{
  "n_layer": 8,
  "d_model": 160,
  "n_head": 5,
  "n_kv_head": 5,
  "head_dim": 32,
  "d_mlp": 640,
  "vocab_size": 512,
  "activation": "relu",
  "norm": "layernorm",
  "norm_place": "pre",
  "norm_eps": 1e-05,
  "positions": "learned",
  "qk_norm": false,
  "attn_scale": 0.177,
  "bias": "all",
  "tie_embeddings": true,
  "parallel_block": false,
  "init": "normal",
  "init_std_qkv": 0.0395,
  "init_std_o": 0.00991,
  "init_std_up": 0.0395,
  "init_std_down": 0.00991,
  "optimizer": "muon_variant",
  "lr": 0.00745,
  "beta1": 0.95,
  "weight_decay": 0.0,
  "lr_head": 0.00771,
  "grad_clip": 0.5,
  "warmup_steps": 200,
  "schedule": "cos",
  "final_lr_fraction": 0.0,
  "batch_tokens": 16384,
  "seq_len": 512,
  "doc_mask": true,
  "train_tokens": 112500000,
  "steps": 6867,
  "dataset": "wikipedia_en"
}
MLP neurons of a small language model. Each row is named by its layer, matrix (up: input weights) and neuron, and shows model dimensions 16-143. Each number is 500 + 25 x the weight over its row's rms, rounded and kept within 0 to 999. Numbers have three digits each.
A block is one neuron, or neurons of one layer that tend to fire together. After each block is what it responds to, as a language model described it from the Wikipedia text at the highest values.

L4.up11:514502485500481504478489501489493493504558530493476504489466514510533499491526504512529493525522494511505453490520491507528500483494474547495521504509502498461501494503483534476509532479513467510481508478493542469484484471505489485501526522505506555522477495480493477492499535497491481496503491549424519481487505478521486515504472490532523487506508542541481464553452530495523516457516
L4.up76:452517506484461536511507471504510466500507522470537526528501524477519513519480492510498533471467501512490495473517504496509532498463511522510494523492483493478517493542472444493492478488502516489463493507503545445526488511509459497538475479501495536477520489512506525509519510448525436480534502513512508456522465467494536488466491440492511472488517490526538539527457504530485477519483
L4.up129:512510483471498506552519474458503525470524500495492478486505486452476531527507520467499515476509500504545496469486530474509481478551476549530521475495455480483476476495495456511484505516524464529489447475555525447508512482502472495498539529554499513454470491517480510509479473530496478513535441505506488521521519507533502477539477484502443525505488505523543534492489496470494491454486
L4.up237:494529541522483548511479515536528517499509498507479486541477498497532553476510518491519472453480493522505533475538502530522513519536510505527505520501528467483488519550491523484501513488483500527516451480543485505457504485509493499498515492498505440513487537527514528495469504476481529503483482443492487521531534482523585513534459489447512453482533504478521474509489469496490485481505
L4.up295:524492499513490431488517494471532506492497519516527480504499506520523488537480518447549509487519503515515499502475522493484505510488507492501451516483525492475513523521477511478493501488504542546513494552502463487470487472508480487498544490517500506500502475455502515536494521501544462509460462542487476478497480469490497534475555483462460499470463548500468517510469503507527520466519
L4.up350:505494479500506516521511470523519492519540524510508484512509492447541539463474523489527490486515490528495500458512529464511497504521552567508520521506533478467479443507532501469506494483503443456518449498496502489470493477509465520508530516474537491515483510526505477544466508528459463471521525515470529496434498495504519528496496466483539527498502517493475518524479495472509465477458
L4.up522:491486504507522526497528580505536479497484483524506508514516538506487478516517540528507502462515510494555514518465490518510549476542478481500510516524499453524507471479511474532495517486514494492525516506460523439513524448498490463490473514511489519464493477526516502490527473493498514529489483505499518497453479440488514510501508452455483515520516489483506483486529499533515521457526
L4.up549:548511499538506500501500506498540465492544480526497502510537506498510460463482539485464476519485532536549467466481513467535532483495472543531467497487500534506500519519483486479499478518496533547484538467531493482501466468528488513518520549501480506503448491487465474501476530509462474484501492510466501503489493456457525532484480497506489481503518493476452549451490523525525493489500
Responds to: Article "an" and word fragments. The article "an" mid-sentence (with an elevation, in an attempt), plus "in"/"In" and second pieces of split words like F-or, Not-es.

L3.up117:481475528551442526515484485455477513461491485428516525483486494512513531488459520501518460484464551473522486465492493486530460493512550490506497540497489506514521539510527481469499461478517524534481483482482516490498474470458474483542531509515521472502486472510552546497505497501482481519477532487512538528520515512477518421514506485506468511546488522528472513514529538530528462497492
L3.up472:491518454487468516518533518509511484476448526493495478504490481509529498485516538509494544531509529513496505517501503456487464503506498455463522489461531493492529509483469517525512531501463483510466501504515548547501508487492509503507553437485486535458454492519491482475483471478522485529469488498532510486497483459491551538532483533480470485547482527492465537507458501483527528509489
L3.up481:491483471533481492511490480522534519529477479489490517501480514504464511506494476529469497535466549540503497475487478539512520504457504493491521475478511479517522447477528491501488478487498527517507507529506485530535545479494474470545488469481502471487496506519556498524508523479488480547520541531486478485538477479493491457537438540486470494516473509532525501509504519494492502465508
L3.up498:509478477512498476503504488513513480492517467537499482529460484547489474487531519438502509529471494574543508487487488481458465513533499502531519479472494508484496484467514526529458524485494495481453547558524518540514505458498493499510500512506504490526529478512491470491477495486479509510541512508475477468496511452458508487482522468507543442501452560527510529515468513532505502510477
L3.up579:505482491486516489515473531524513472493486460478479517514505489529465518506517582492523511534547474508510490546487535516498500526493547516524546475481515467515546506529481509508498483483431502504498532476545499475485536482512475478482520490478464523490516501486498482477444515489510532518480518525527477505494509476490468507538474483473479456516501503507468512486457512526483546469535
L3.up592:528519485524475510465525490467452519491480523470540480504487553495529510514529473450489507515507520540494503496487538532457523482496466462484518470505508509525545507493518514510479476466479491520507508474465502508494504515528514497443537465473526490541514523488474467498480463505477503469547487523468547519509494527505525471491521484509441516493510488488515500535501552451462448496504
L3.up595:457491556529470495483464470488514539482470483482505536521488455461464488500532523488505523482490515481522526524514524502483504511482533507525524483506514535491544536472502506539461465484499476491470537501517552530499546513517520458484473500511490515507517461508498542521505458522501497528484492535500507468524453475512540484505469492503474487517501504518490516472476491505489520498496
L3.up632:481509494483477530485503518497480520511498518476545536513483482476550527490556546471514497475526500508529563507490484511518474474504501480488525480462511503507482515461497536522490525471524487478455499482525514508527558498503504508526570490466503456477502524482531522497498520490508526521489478471496435521453483509492481511442496511520539550481520503460452528502495468482511471519495
Responds to: Mid-word fragment pieces. Short word-internal pieces in words split into odd fragments, such as b in mem-b-ers, oun in c-oun-ty, ong in C-ong-ress; occasionally a after is.

L4.up108:492490492498488472469438501498516523508508469499498498501501523472546470490499504489488523510495500478503528528501515507489568540536454538525484510526490505501508508488524465488467476508422510476502531528573525530464508492481457494492500492491471486521506504503479516469531520474452477478495508527519459523492436492490562511443477502464498496514526537520496480509495503492526511495492
L4.up138:547549498522474504466479482510519439566514466536490488534474497455506479526478480455488525519489497526479518488491510499464473469522531527523524523493521540525493506461502517474502476471466515537535473485512506500459508516511511538490506507485482520555477517491470510538458465514497463526473499501500479500457452514484487491496496486475494495478516511491499475479506486535555507474495
L4.up206:539524496527516490436468515537482486482473482506485484511527490478508506488482522501524483522541503519490538492512534489503443520528448488493519508480509465489521499526510528492530521516483498493506486491498470497516513530505443485513524512582483464526480482512484509465542502551482506467478474499484478468493535529508500514523495526477515487434522528481503532521459478483505479487513
L4.up268:508507525489491493496507463540515501521525506478558480496490492487528505435458493521531493511508462520513523484488516494481470521498506510523521472478505528537474545481577517475510497473517487457479476479536514495452510484515480491542546498535476494494467490510498499459522511522505445438513432483485486506481514494525474508527482501499526501506560504518559494470513505497487503497504
L4.up286:514491516495506467479474485449507471508503539467501526465507536453456515533502500500518495495485522535530496471475489490477488520501478533554548463472483527484539509490516500500476509451510518537490497498509529520497503536476459466486509474493501504479516522494452516483492490511489515554439500504491491478522499500512514499560502539467483514510476501536541530486468517529512486501541
L4.up351:520485500498480493440537469544504474490500443496503449527499464498515519502492490472480520504523537483518533533486510490488517467505536474450508529491513457537539502533526472492513543492505500525468524501466520451536492473527486500496463546491491482541483522468549539505440457492516498451530497520523480519514509515485513503496525502526471453513514457523480525469493486479539504539482
L4.up398:511520499529495511554519477457524508534479524459515481480518532495490512482534529439512490483461511523533513473465485508496464481506476520517538493482504513539492496474516511452499556477533508519473517475543512457458485479501471504439513503561496479471484505519508512493522497510455478528513507513469493515493475520465529509477508495473497484477553502557533479502468524532484483477509
L4.up566:537535488512482522472479447483482498497528494457496518519503489472506499530449502501502497503549531541494520489521516491530492518504509476520547504531476522523460488511520496485533517467496486501499532510556483455464485488462474527499521465530505513502547524504511459508468445475490446493473457523507460523479491506504520512526508472505494481476547460526518501507465559530510511512477
Responds to: Mid-word continuation fragments. Short word-piece fragments that continue a common word split unusually, e.g. th+is, Inter+n(ational), wester+n, the+ir, Te+am.

L2.up619:486488510529451503501499507516495500500463493516546499483507509490469529505527497452515528519546452528510496483492492523494534512458540488523522495481497528497478512500487488498488461518492474494463541519498507471509537444535523528533507549521459426517466509531526526510497533458524518491507448529465510463513484461497548518493514505539488474457521514514524487505547488479459517516479
Responds to: Mid-word b fragments. Word pieces inside words split at or around the letter b, especially the b piece and the all after it, as in baseball, football, albums, buyback; also other mid-word pieces like became, building, books.

L3.up14:501512520471486493489488462527498462513524482515456489546504524476511460490489514506478529527479523466419506486473504505535477531520492513469480469525498494474465534535504486491532487482539490520479443535517516500518518499500462488532513516489507495525463542451492511488495488465447506516513491522481490473501497476510545481540520506479505533477469485496527503501540534550469486503494
L3.up158:481517529466490492489530516530472460499525526495476529505491514482513489511518504478478500494512482515501438451520515473478553504491477473468511499491469497473485529533466492449540499490498522491520535511525505445504492463462508554546558472505492469499470526489515514507481485522513486539519491528504479481525511503478531509493509448493513495503493511513523515496501526517478478528554
L3.up162:536535475476467496498554485533497502468509515525498470516464533495438511472502512481457457422499522491541505468479440519473495507536502493518527502502490544525509514507491472507505488502517501482477514489468473452535473491494513568498531480469507434495499517524513528523515517535465509501507487505539485483491537483464519479490519503513478488507504493500500507513547568513471522496496
L3.up287:498501527490519519472493494503536491499477550508439510474520499515525499491502484493515480486515533477455480512492500541469522471551506481514475498517477484545485491498475474562517511508537494475497481472481507502499496516546496511484539552518483481505494518519531532487503498499504476451537476546470506499497547481475513488511456459486480522451511502489505508499492498529498533466522
L3.up514:527483476497548453493519492536507508523511507480518493505466538511498484498525495546530522510538499499494526517485524479484494464553427512493512516489494484505521513503465502507488506435477514477540473476491460488493514514515492496473521495470504446462498472506522507470544522505548533552504524489471504458520482495498508514495507485468482461543471502520464525506508519503444451508508
L3.up520:490526456460498494501466478481504458467466505473536477538484534473493518495541498491505497532500472498524537491475474513469532536494508513508498480494491534478502496495491500520500524456477563490528520485548501506516484498506519523476515511501471515520492518457512505441501517425485469506524492487486486494472477513492553501518483507479482474482535522461539512509509535491497491511538
L3.up580:503439469505488512488511524525527547473548512483499483513474536495501519517503540483537482464475486480495460456507476488453510542489516493547522506519502534543547458463548511501531510496481524495513452511455489493538505493499497560497485499515531476506500519486488487504502486495516473516493500519457521478540547483471491481525452470521485506514511517524527512515475482512489493481556
L3.up619:478504494509473447493515496477506488521519496545504494464503493502492434464483517499517497471499529533533527492500511473495511473500490521506508497474493489468497501460508529507440533509494519497511514492546441490508510539469520516553499521566480458520486516491549498486510559483547473503503515531506494471493510453502472495493512485502518513486482528449480499502525487529489517519460
Responds to: Mid-word fragments after f/b. Continuation word pieces inside words split oddly after short openings like f, b, Feb, most strongly "all" in Footb-all, also Feb-r-uary, b-ut, f-l-ute.

L2.up122:529467520497456478569482505520492512487481518525511480480487501471495483500481487494529500508514466511500513491508494444460533526482500527499506483527473515470482523475531488444459485477487445519511505510536509529550496455473482492503499517490490508516532517505548466487485492512524502516471478527479556507498516499559490490504486518519553482476507514454538511527514483507487451489520
Responds to: Word-final suffix pieces. Suffix tokens that complete a word split into pieces, mostly -ion after verb stems (product-ion, construct-ion, reduct-ion), also -ing, -ment, -ed.

L3.up200:498428525504466439477504492558557518497526519549524459510468490495511491491474465467528525521504457521533485502507541477501461489534495490479548508474527482519497467530532483465488481502524513506503477512486434503515446483515477488514507467503509523504524508500502521503498480469489490485545519509491491533461535527512515502493499516473487539501526456518505511486505522526520454524451
L3.up285:452498520536502464495502502518531544492524522489463484485516529461502526496504471486510459545529516556465531464493530478476512489514516501493499523530510462528516491524479468519496459500470532498510517498515509535486438496546501492512518457492493521473472449495536479519498540472529508541527517455508476470489488519483496527485514494522464501493552473466500511492499493528533524482514
L3.up372:512491460532514563503502546510524450477525479466531466509494541489534514518502473523516460462485476493528491529464491468502466496498507509489502521496515493462521483531490465475489512493501471495472468481504490550522470546492549515490467485540501473512445532499523498523479499519465477508515494508481479486487496491512506535504498487496539502490506513546562463482502497531536459517488
L3.up384:504525553529499502527504530473522509467516490516495485486474527494496503445474506481512522511514465543537496488440532496505449465506468520504458496454494461512494527516459492494506517467540501476483482523525486495492517456521537528511516511566515476509481522502478493542521484506483503523520480455483487538468511489479516500532507528493500431476508509513498523516519521499512502469518
L3.up413:451490477535472465489497517544501531481507475506482470466499485494480535519506471480496506485496557511497523497476535503542506514477505477476522465499489536465482497471523482503522487497537513522494493564551499511484503451532510525492472514494522484483494511528455505492491551500489512536480530517536456486519475523464508557491520554516497474512471547534465527524530508521504478499516
L3.up523:511520504544499485501456508475513506473478464499487456526497489540469534526486454531493469534534513469522491528532502459486498487486498528509509461501462486488554508482481493485478512502473502496496448500534515531493497498503519500470519460520510511526484547485516507496536494487476525536532517492507525480506503537501467503472513511511573518514503512490490468509536495522481482497483
L3.up531:485526481488509507490465525454518479451465518477472443501499516541485508482494500476509475535488500466534534491496535534493514493535465503481527472531501530485523527510463510474505511472519531515458456477485546480500521496502529492533489501546463496539507521449473513540509513509500500517509532538508530471482487478465529480498485515481495498449509527517533511529481477501505472478484
L3.up534:514493496490522525487498522505509525490517491458531508474437521545545498488508500473496517479496518478502509520481507493507480512463467498497504474470468493549517495493460446508550518470473518534487508476500490460519528531528512475514481515458482470474501484476515493515522528495521522471509469521478458499517531490478498493493520456511501445484542459502421479553546511536514515491472
Responds to: Clause-initial articles. Articles the, an, a opening a new clause or sentence, often after a comma ending a date phrase, as in "In 1971, the" or ". The".

L2.up21:509501466470525499489496522514514499482491514521465507528517479497502534506468469496568543486502507504536459500505485509508533457501488471483543518478499504501451518521524518492492530498548462535472499535502493456520521475472481500515533525526524505502520511475488471533504504512498506501469517487516492501519509491517473531492518482495427525408492521500492493539443493492504506479522
Responds to: "in" word and fragment. The letters "in", whether as a location preposition (based in, born in Paris), the inch unit (196.7 in), or inside words (joined, minutes).

L4.up73:509469505487475513500551520488510501532473517461473506480481492498488497500514492505512432558534517520509513534527530482495509479518501483473520535519479505521508491507480511545462499491453446491525480521536433531491528488501458475516524536465537500541512500474462500490544487558476500498518503483488495505512492484479465467477514485439517540504526485506532482483537513464496555507484
L4.up167:544542473466494534466506482519529525491522526496491511486486466516470501476506457492511453530457480526531512496497434522480477480478512534497484488505502528524517500526484492531449483465482510499463486494499463471500509514509554497562496498505557534528508524519520477512500494466489466461503488538498505496484484506486489518509524502482505479535495537526527534496538500484469499482479
L4.up184:523524495545442484494507476531485505515523463505489500483441494458504493548487477518494467516546528483510532491471463508490534523511496531539538497505460493468472482506490453524510471469553452542474504506523529509478476497491473474512500506523548516506485507487516473537452534488524533539494504457514495479527498506513471550528481461533501493524521522467496480513487540514494467492515
L4.up218:491496450499507487536516555482465502539516492523454505493498495534494467505478508530547473491546485496469523458513475501472520469486483496508505494552513539484514523503512489485472526468469520490476537472512446472501496536500498525516525474510487492537503539535527494492465468467514513449520482457528456482483499520525523534540490465518490523488511516486533503515514504476445523499509
L4.up362:543487464494487495497510472541516519489524477481495544481491486481509487482472498465515552506542485480511539534482502493515526500540508491505530515512494486524532504509553481511520521489499510484493500451523485510491498471501529500525542482474513485489445495490496533458492523476493491473470499510531539533533553453521475508506478508505442497434481467459551477511516511494510486480567
L4.up444:481448465466481506516504539531563487508486517497505439470502503474507509477507513498523506489488483497514505523502462503480479495494486506479469498497555499544491477504496483489471510477502500465511506513483496532520490446545528573490508533515465468487511446502485480526452515491481466481507518482515516488495468467497496535489569494516484515486524472528566502457451539510533543451482
L4.up527:517465498548458498539517492515518522506535517512516507488479457503498520496453463490514508502486465492515487510503486486484518494519469519500497538467481490519490493483469510504486548491503504530506511511527456480516502547518477470511514505507510464553515516484519524496503496542538526498480473502497537483436504506517485500455509500493483484498483499514544481502554499481478503497541
L4.up591:525475502532518499512509499499486471521486528460485479470498519482511464520507558518546507475504492512493532488454489488468531539547508496533538479490498546532535484511500473468447484489487497507482551482455493485508503505519495450531507529459493471506507503503489556464520518500503505524494505494488526503502507545491511508523504554503519481520487479512506471470501540462528484488491
Responds to: Mid-word completion fragments. Later word-piece fragments that complete a common word split oddly mid-word, especially the "all" in footb-all/basketb-all, also Websit-e, Janu-ary, pro-b-ability.

L4.up101:524510476526499520497528514495527494508485512488510452490486535442571552497483504553507456503497472461537523489463513493508485471507480515478507516455490517439524492544496487481520506460444514515517484522454519477536435546499518488461527489485510477479488513493505508531483503498467491499484498493457456515522506535507503531527483522507506488465478523518517493501531501482533498538464
L4.up128:496493474498526500455490513457535496426481500528512484472473477470508501519510495466507487521532509511547471477439485530522528482502531492506511493537498457495512450501506454514477485484487527562457521494459509519460523520498494455489471511497503504500465521488526499492475520480506488523533476495507487515528470516487527496509477501502526516486553516452501499472504553483507465460550
L4.up202:483469530512483504473492513512555531476516496448497529532503562480513479449510480504504488494494503518526533486492466516526465513470488469487547528506482457448559473484477495546497491450515516474465493469505535522501474511485509462510489513481514497516492458464507495544507510507460548524520507501522492538476481516494536498522474521485492507473530481517498509487497488521549480438506
L4.up358:562504506537485531536482495514483502455543493478504522499487556468547496494502499503513460513484504501504570526453520464513476498509521491523551526515489504467499450479528483503468508497474498499520518475508516531491416550490495481516493459519489491511524512504504479490492508517474485494473479489505491456480548494517517496479501553520462519500445504490513501505479534463505489522482
L4.up426:563516492515506509458531487472505481467480480486506518492519513505468537473535472516515501481537460513489509469492522546471508503503463516559483499534558499489518554476532492546466514489492457479493497433522464490510525470507528521468481481486511490501448485484486509488502532503494468484491487510522480507562478532512542476510514494472494472544514497503518458480506510491486540466481
L4.up443:477473469520516499518529503511487482463491468532554449466507503500500505504481523505511511490489490519486507542493483456488515557522497461513483527480512483493523450466499487492510520454446494472514513493508512524519482497484524510494513495505514481453461486490481496469502469477486495456516507509516559500497520534498522521494447545531530556499455524486531496503515511541527448473496
L4.up457:478558499518491474463498519484526496491497527509551511462490514474503514518438501500517530541483560510487527520457506482532481450520495482535482519496507460545546518525494488525472466492487480547472464491499531486509490498520499484501550516485464438494530493493491502473533513499544482533507502513462497481472493501482508511471463511465480510505510476497492521499520517505538495522523
L4.up577:491514515498475516493447497491498510479519471489492490522502517501493496494499475517487504465453479440456502492502525508500489472478519520507528548472525463483448541544538488486535502493469511522488544530525526486509498526472494502492516495494498473552532475484539501480488498475515496522510470510521484499524474501535496522472524515514487546521525493470562524511483529515520501481496
Responds to: Possessive s and word endings. Mostly the s after an apostrophe in possessive names and nouns (father's, Austria's), plus middle or final pieces of split words (who, significance, languages).

L2.up223:498534474492516521462437476527536500451491484495533503498467495496525501506507531473520492504511551491514527514474490511537469491502470504550538521468469465508528499541507493545551502453518512521455503497480540472485482539473469469512523532473494456511525480473472515504522505444501495485501444505488506534517495512531464485520485486485485520461487491537487476507512516482491505503521
Responds to: Word-ending fragments after apostrophe. The final piece of a split word, mostly the s after an apostrophe (it's, Idah's) and endings like th-is, wh-ich, wh-o, the-ir.

L3.up52:535483516474522487495495492495490490478527519532488515500518558477521520482504518482478446465510497485551487496524504496513474455480520560540534486507454469512491475490527472463496514468484519537484472494517512550523512480499466509468477487515473516486467482508481506548455508525530496526522474451529516483516506512507483462527522532504455504459539488530508474516510527447549487472471
L3.up253:511518481445492484470473545500536473492498491489514532525484544558479505470516514456510510508485514529525475488472478477493463484513499532501502519517507532501489490498483501475483493486495479493448514521509471539509488515521499464518475509523525461532502521520482471524475495523532515506542450477484506537522479471529471515504529509517521497479584522486488492530533528519503476512501
L3.up321:525469477473523498511480552483508528491519498466477507464495495510526465491493521512462532499489519543492511524474569478546487469499495505483497491485479506499488487535508520493507456490496481481445476530510518459498493475520563463488515485505502458474473488524551504505513466456475500512541562453491545491507478508505502504543534484491463469461543487526461493519524463513535490499508
L3.up420:507485480519508470512501525493533497487500539444526536481514511522472508481467513489449493530536514523484523498484482500503502506491510481536477514484506496565520480442520476480528467516514500512465451497533509542521547498468515503501526489499475493418465545490467516485474519488502478556525506450528495457488500486514545499508509531534510501496512475508471485498505490441512494469503
L3.up482:512488456482499462519473550476498504452495528511462511509545479524534510518499483465560494496460484498474545500449475512484520502487503508507491514551515512466487513481502469520485492432498495469516493496490532476486520510519537525483507470532538518528501476492479519493514470501535490469507508477502532561435468534493519498506523518491517499525536506498502539452504516493510537528481
L3.up495:526515481502500488525421515529550514501493464552494490493511559496559531467507537492481439513486519505479530476464507531489550477509477506488503509448488455541499488517484480545508521466504484540528475491544493516549462471488496470458520514475491493487484500494478485481494528499485502503548449497474505460497481501489495472476527521488521501485539526493522465522491510510547525497499
L3.up499:496496520496525515506504496493506494491514485482535502484478511504505472491533511455502467498530480520495478521467468532461488462487461474485546516480479513516524489494495515438467519474516465502501478525499521528522499484453533512491468486502465482523491480451530544527499485505522496495477453530517532489486491480537448522521486548468516498511507500544489521564521501521519496555447
L3.up557:504510475489513483470506506520512474463503501507544458489518534518538511489510487471516481505524486483487501464468495499472476513485510486481465477554519476483489522597492491492544529465503501523498502502525531536514501506508519469530516519515517473461482488485499496521515482446508499477558506473480516476468446511470486517531484493490542522460529492524491499489507534487506504498515
Responds to: Split function-word endings. Final pieces of short function words split after their first letters, strongest on wh-o (relative who), also th-is, I-t, wh-ich, b-ut.

L3.up56:460473523519562498505529515494484483493507450470463488506504479436508525522476527469483460506503530510522495482537500505523429461484516493541537501557527502452486521536485478510480476465479475537496497466480495526528474534486480556536495487545465473509485517529523518545504482489522509513510507497493515554516505489486500514485486495510468518512494486503518520519519517524506515459485
L3.up112:533508539504474492491490511463448514518500516462493481464482501483468506515518485542511489451532510489513543473512484470497481502491476495511511500480507505473462503496483498538545513470519502506526542491517525465498510532441500539480522503531491526575489504520556493535501527505502497506488438495494492480507514501443492467479502523522494566509492483508521495497491494515527456480489
L3.up278:507501516525463503424548505461464540457487508499504466448485505466499523453497515522529532489480539540522523520517445491507482461431514527499518501515510534452477536493513520468502495521525459460533494490485502507490508529510496464502509492493512481508514514498515507527477485472567471495461528493520498492502469524490512530442462530512464517465532515490505501512470473496490518507508
L3.up415:521483524514502490463511490463508513533501450502487509508431504474514451476494504528483525430483486501538531536470479485480490509457508509499517537469542498483504526484497511499500532476537507450482510489490517547518519525490514479514522516498473527538442490433496487532509481458508519569488526539479488492516507522494536553509555525512509515525491471515501492501498464513543500494515
L3.up430:520507488487506523532536482429494537480467542492486560539479502464506526492473487495497505482488478491480532523480489486478465502493528493516510491508520506434488492501475468509518478492523452544475503456538518498537513532492552498503471506539483499539475482473504511489475500486496503508484522523537527471454516472484516509494465498502501499549513494511458515450514547515506502477495
L3.up479:514504515537484492473464505488483499504485491500456507488465497467512541509538470541482503491465481534506491473495504532467452488510502519515513511448501534508510491539525514510527563473500472523539502484458470467517553514499549482513481482522496549515487538514531449520478453469491508494487473545510509539507461538485465523470531467552513521517485514455517495525520522515513479519469
L3.up517:507528504536509509455547462507503554484445511522452526496472511460475477497490503527456501471499496528519533474485531508475468497497531570508518503531460519469515463493541533465520493526511481529523520512493490517485523541483482471532494499541497500497475518540514492479527538533493481488512477506512469522494516451494478518466534535549517518482502513486547503511495490484514495487451
L3.up564:545482492528493474441538492505513548459467487475466502466524525456478517489503537516531489483515498453497482490505533535521496505560522517520474502515536465492496471486512479511516507535507500530501488469489516467491536501492490541512444491486476513515495507500495506533477524507504515500500489488456518494479480485552516506509502524531470547488524472515472515514467491521516457528457
Responds to: Word-final suffix pieces. Short word pieces that complete a word split into several tokens, often endings like -ed, -el, -re, as in continu-ed, Ultimat-el-y, theat-re.

L2.up550:537519479498488507444483481505497512484498513506551503470497536515481461495499525519513484468515541514501500499472483492479447475456497483564494519494492499548454509525491515526498493477505485436517528491491530485501545480471532485500531528472536510483460420492505518511531498507505514500537479521445507511489528481494490493548492515516499474489488504536517509499501495471494539515483
Responds to: Word-final "s" completions. Final word-piece completing a common word, mostly "s" after an apostrophe or in "-ous", "its", "whose", plus "od" in Wood/Woodrow.

L4.up50:460473437525509467524545515487495460524480500474530485455474494493476555455498506499546500522491479456519486484451498481515465509514514484483489522515511483525496503518508472522509524518534551501510487499495520503475497523453497525535543519489525500531490515479487450489505509535519483502480517507498482517501473531509487520539522497481491526531480465521524517489511519560542499471500
L4.up133:480476486490510533524469526496505467466541527539540511478460502466491493505510466464510513498490482493482486488443499483492520532503503505508464510525496491467525479508490487487492526491473482509514465523471487552511488474452512478503490494497460529534551473503496440513492492501529523502486499540530501430530522462495470473521471476524500528492509513477498523504522495554491487510492
L4.up198:486499459525504480507485498490483513458522496457515473492486489507489467484521524568495425535482499489542508519481502522487478475470488491490508528553529469472502484515528482560489487515470487471534490448445503540515523544471447484538519505505507506481485479494499487504489536510477473497502530517485499501470518500514531489524497494522490504495504539518541491480524511513489498477505
L4.up249:489538454497497502482511557516527481525512505466512468484407517442479532506511501525515533539500533471515477495508502510478452517467504531513504513493476505523506488466479508454514509485489528513445486502475484510470498515478533472510500492503496557499506520481487473496525492490527524542534525487482509537547494472507488529514472511526499473496488501493503501475445502548543485526507
L4.up368:510506534506490505519511511491509509509494515484515502519479533495552529475507493434481536487493508532455477495526485504447461489476463489502521493491509511583478525503531535513484521485510479471484506501494439505510466508499523543486503522535470516533477508429530510479531528483497482469505518500512502481494518489486475490543542467459472537503496502449475488503520521483529534457504
L4.up556:515510454511477512471525494452491520463512511513527456497473501487539528519529481462534483521495502563496484510487532550478525515556455489470533499511507502472521478521499474530509527453501498479530516479498545493511497483504486528510444473486511499488456472505541512509504502479509483490526530545485492475467516529512504476541468464490492529502505497499497528534473509514498498477486
L4.up594:492521478495512502511514541455527491484500564492553471478452452494500501459478476503531472541477510470518494517480484504475479530514503480515526545511509492484485453523523465464508488456494499507481504547505507507504504468467553502537507519473533507487458475486519461488506541553501512540535504516470505517510512509486453462474497507465439502510461515507549543451490515517507538503503
L4.up613:468463456504500527490537523512477513463474497473493474529452481488559501469543453484498498521499497523527492483487475485522512503510517514532558476527535464478514485482506524486502532532494529488493502532513488526525492517519495507495473493470506546497507509479528498568543495513498484494500491481467468430532491478455475487483535482462516539486530552498501485521506502541508525478493
Responds to: Word-final suffix pieces. Closing sub-word pieces (ion, ity, ure, ce, ive) that complete a longer word split into several tokens, as in exhibit-ions, futu-re, opportun-ity.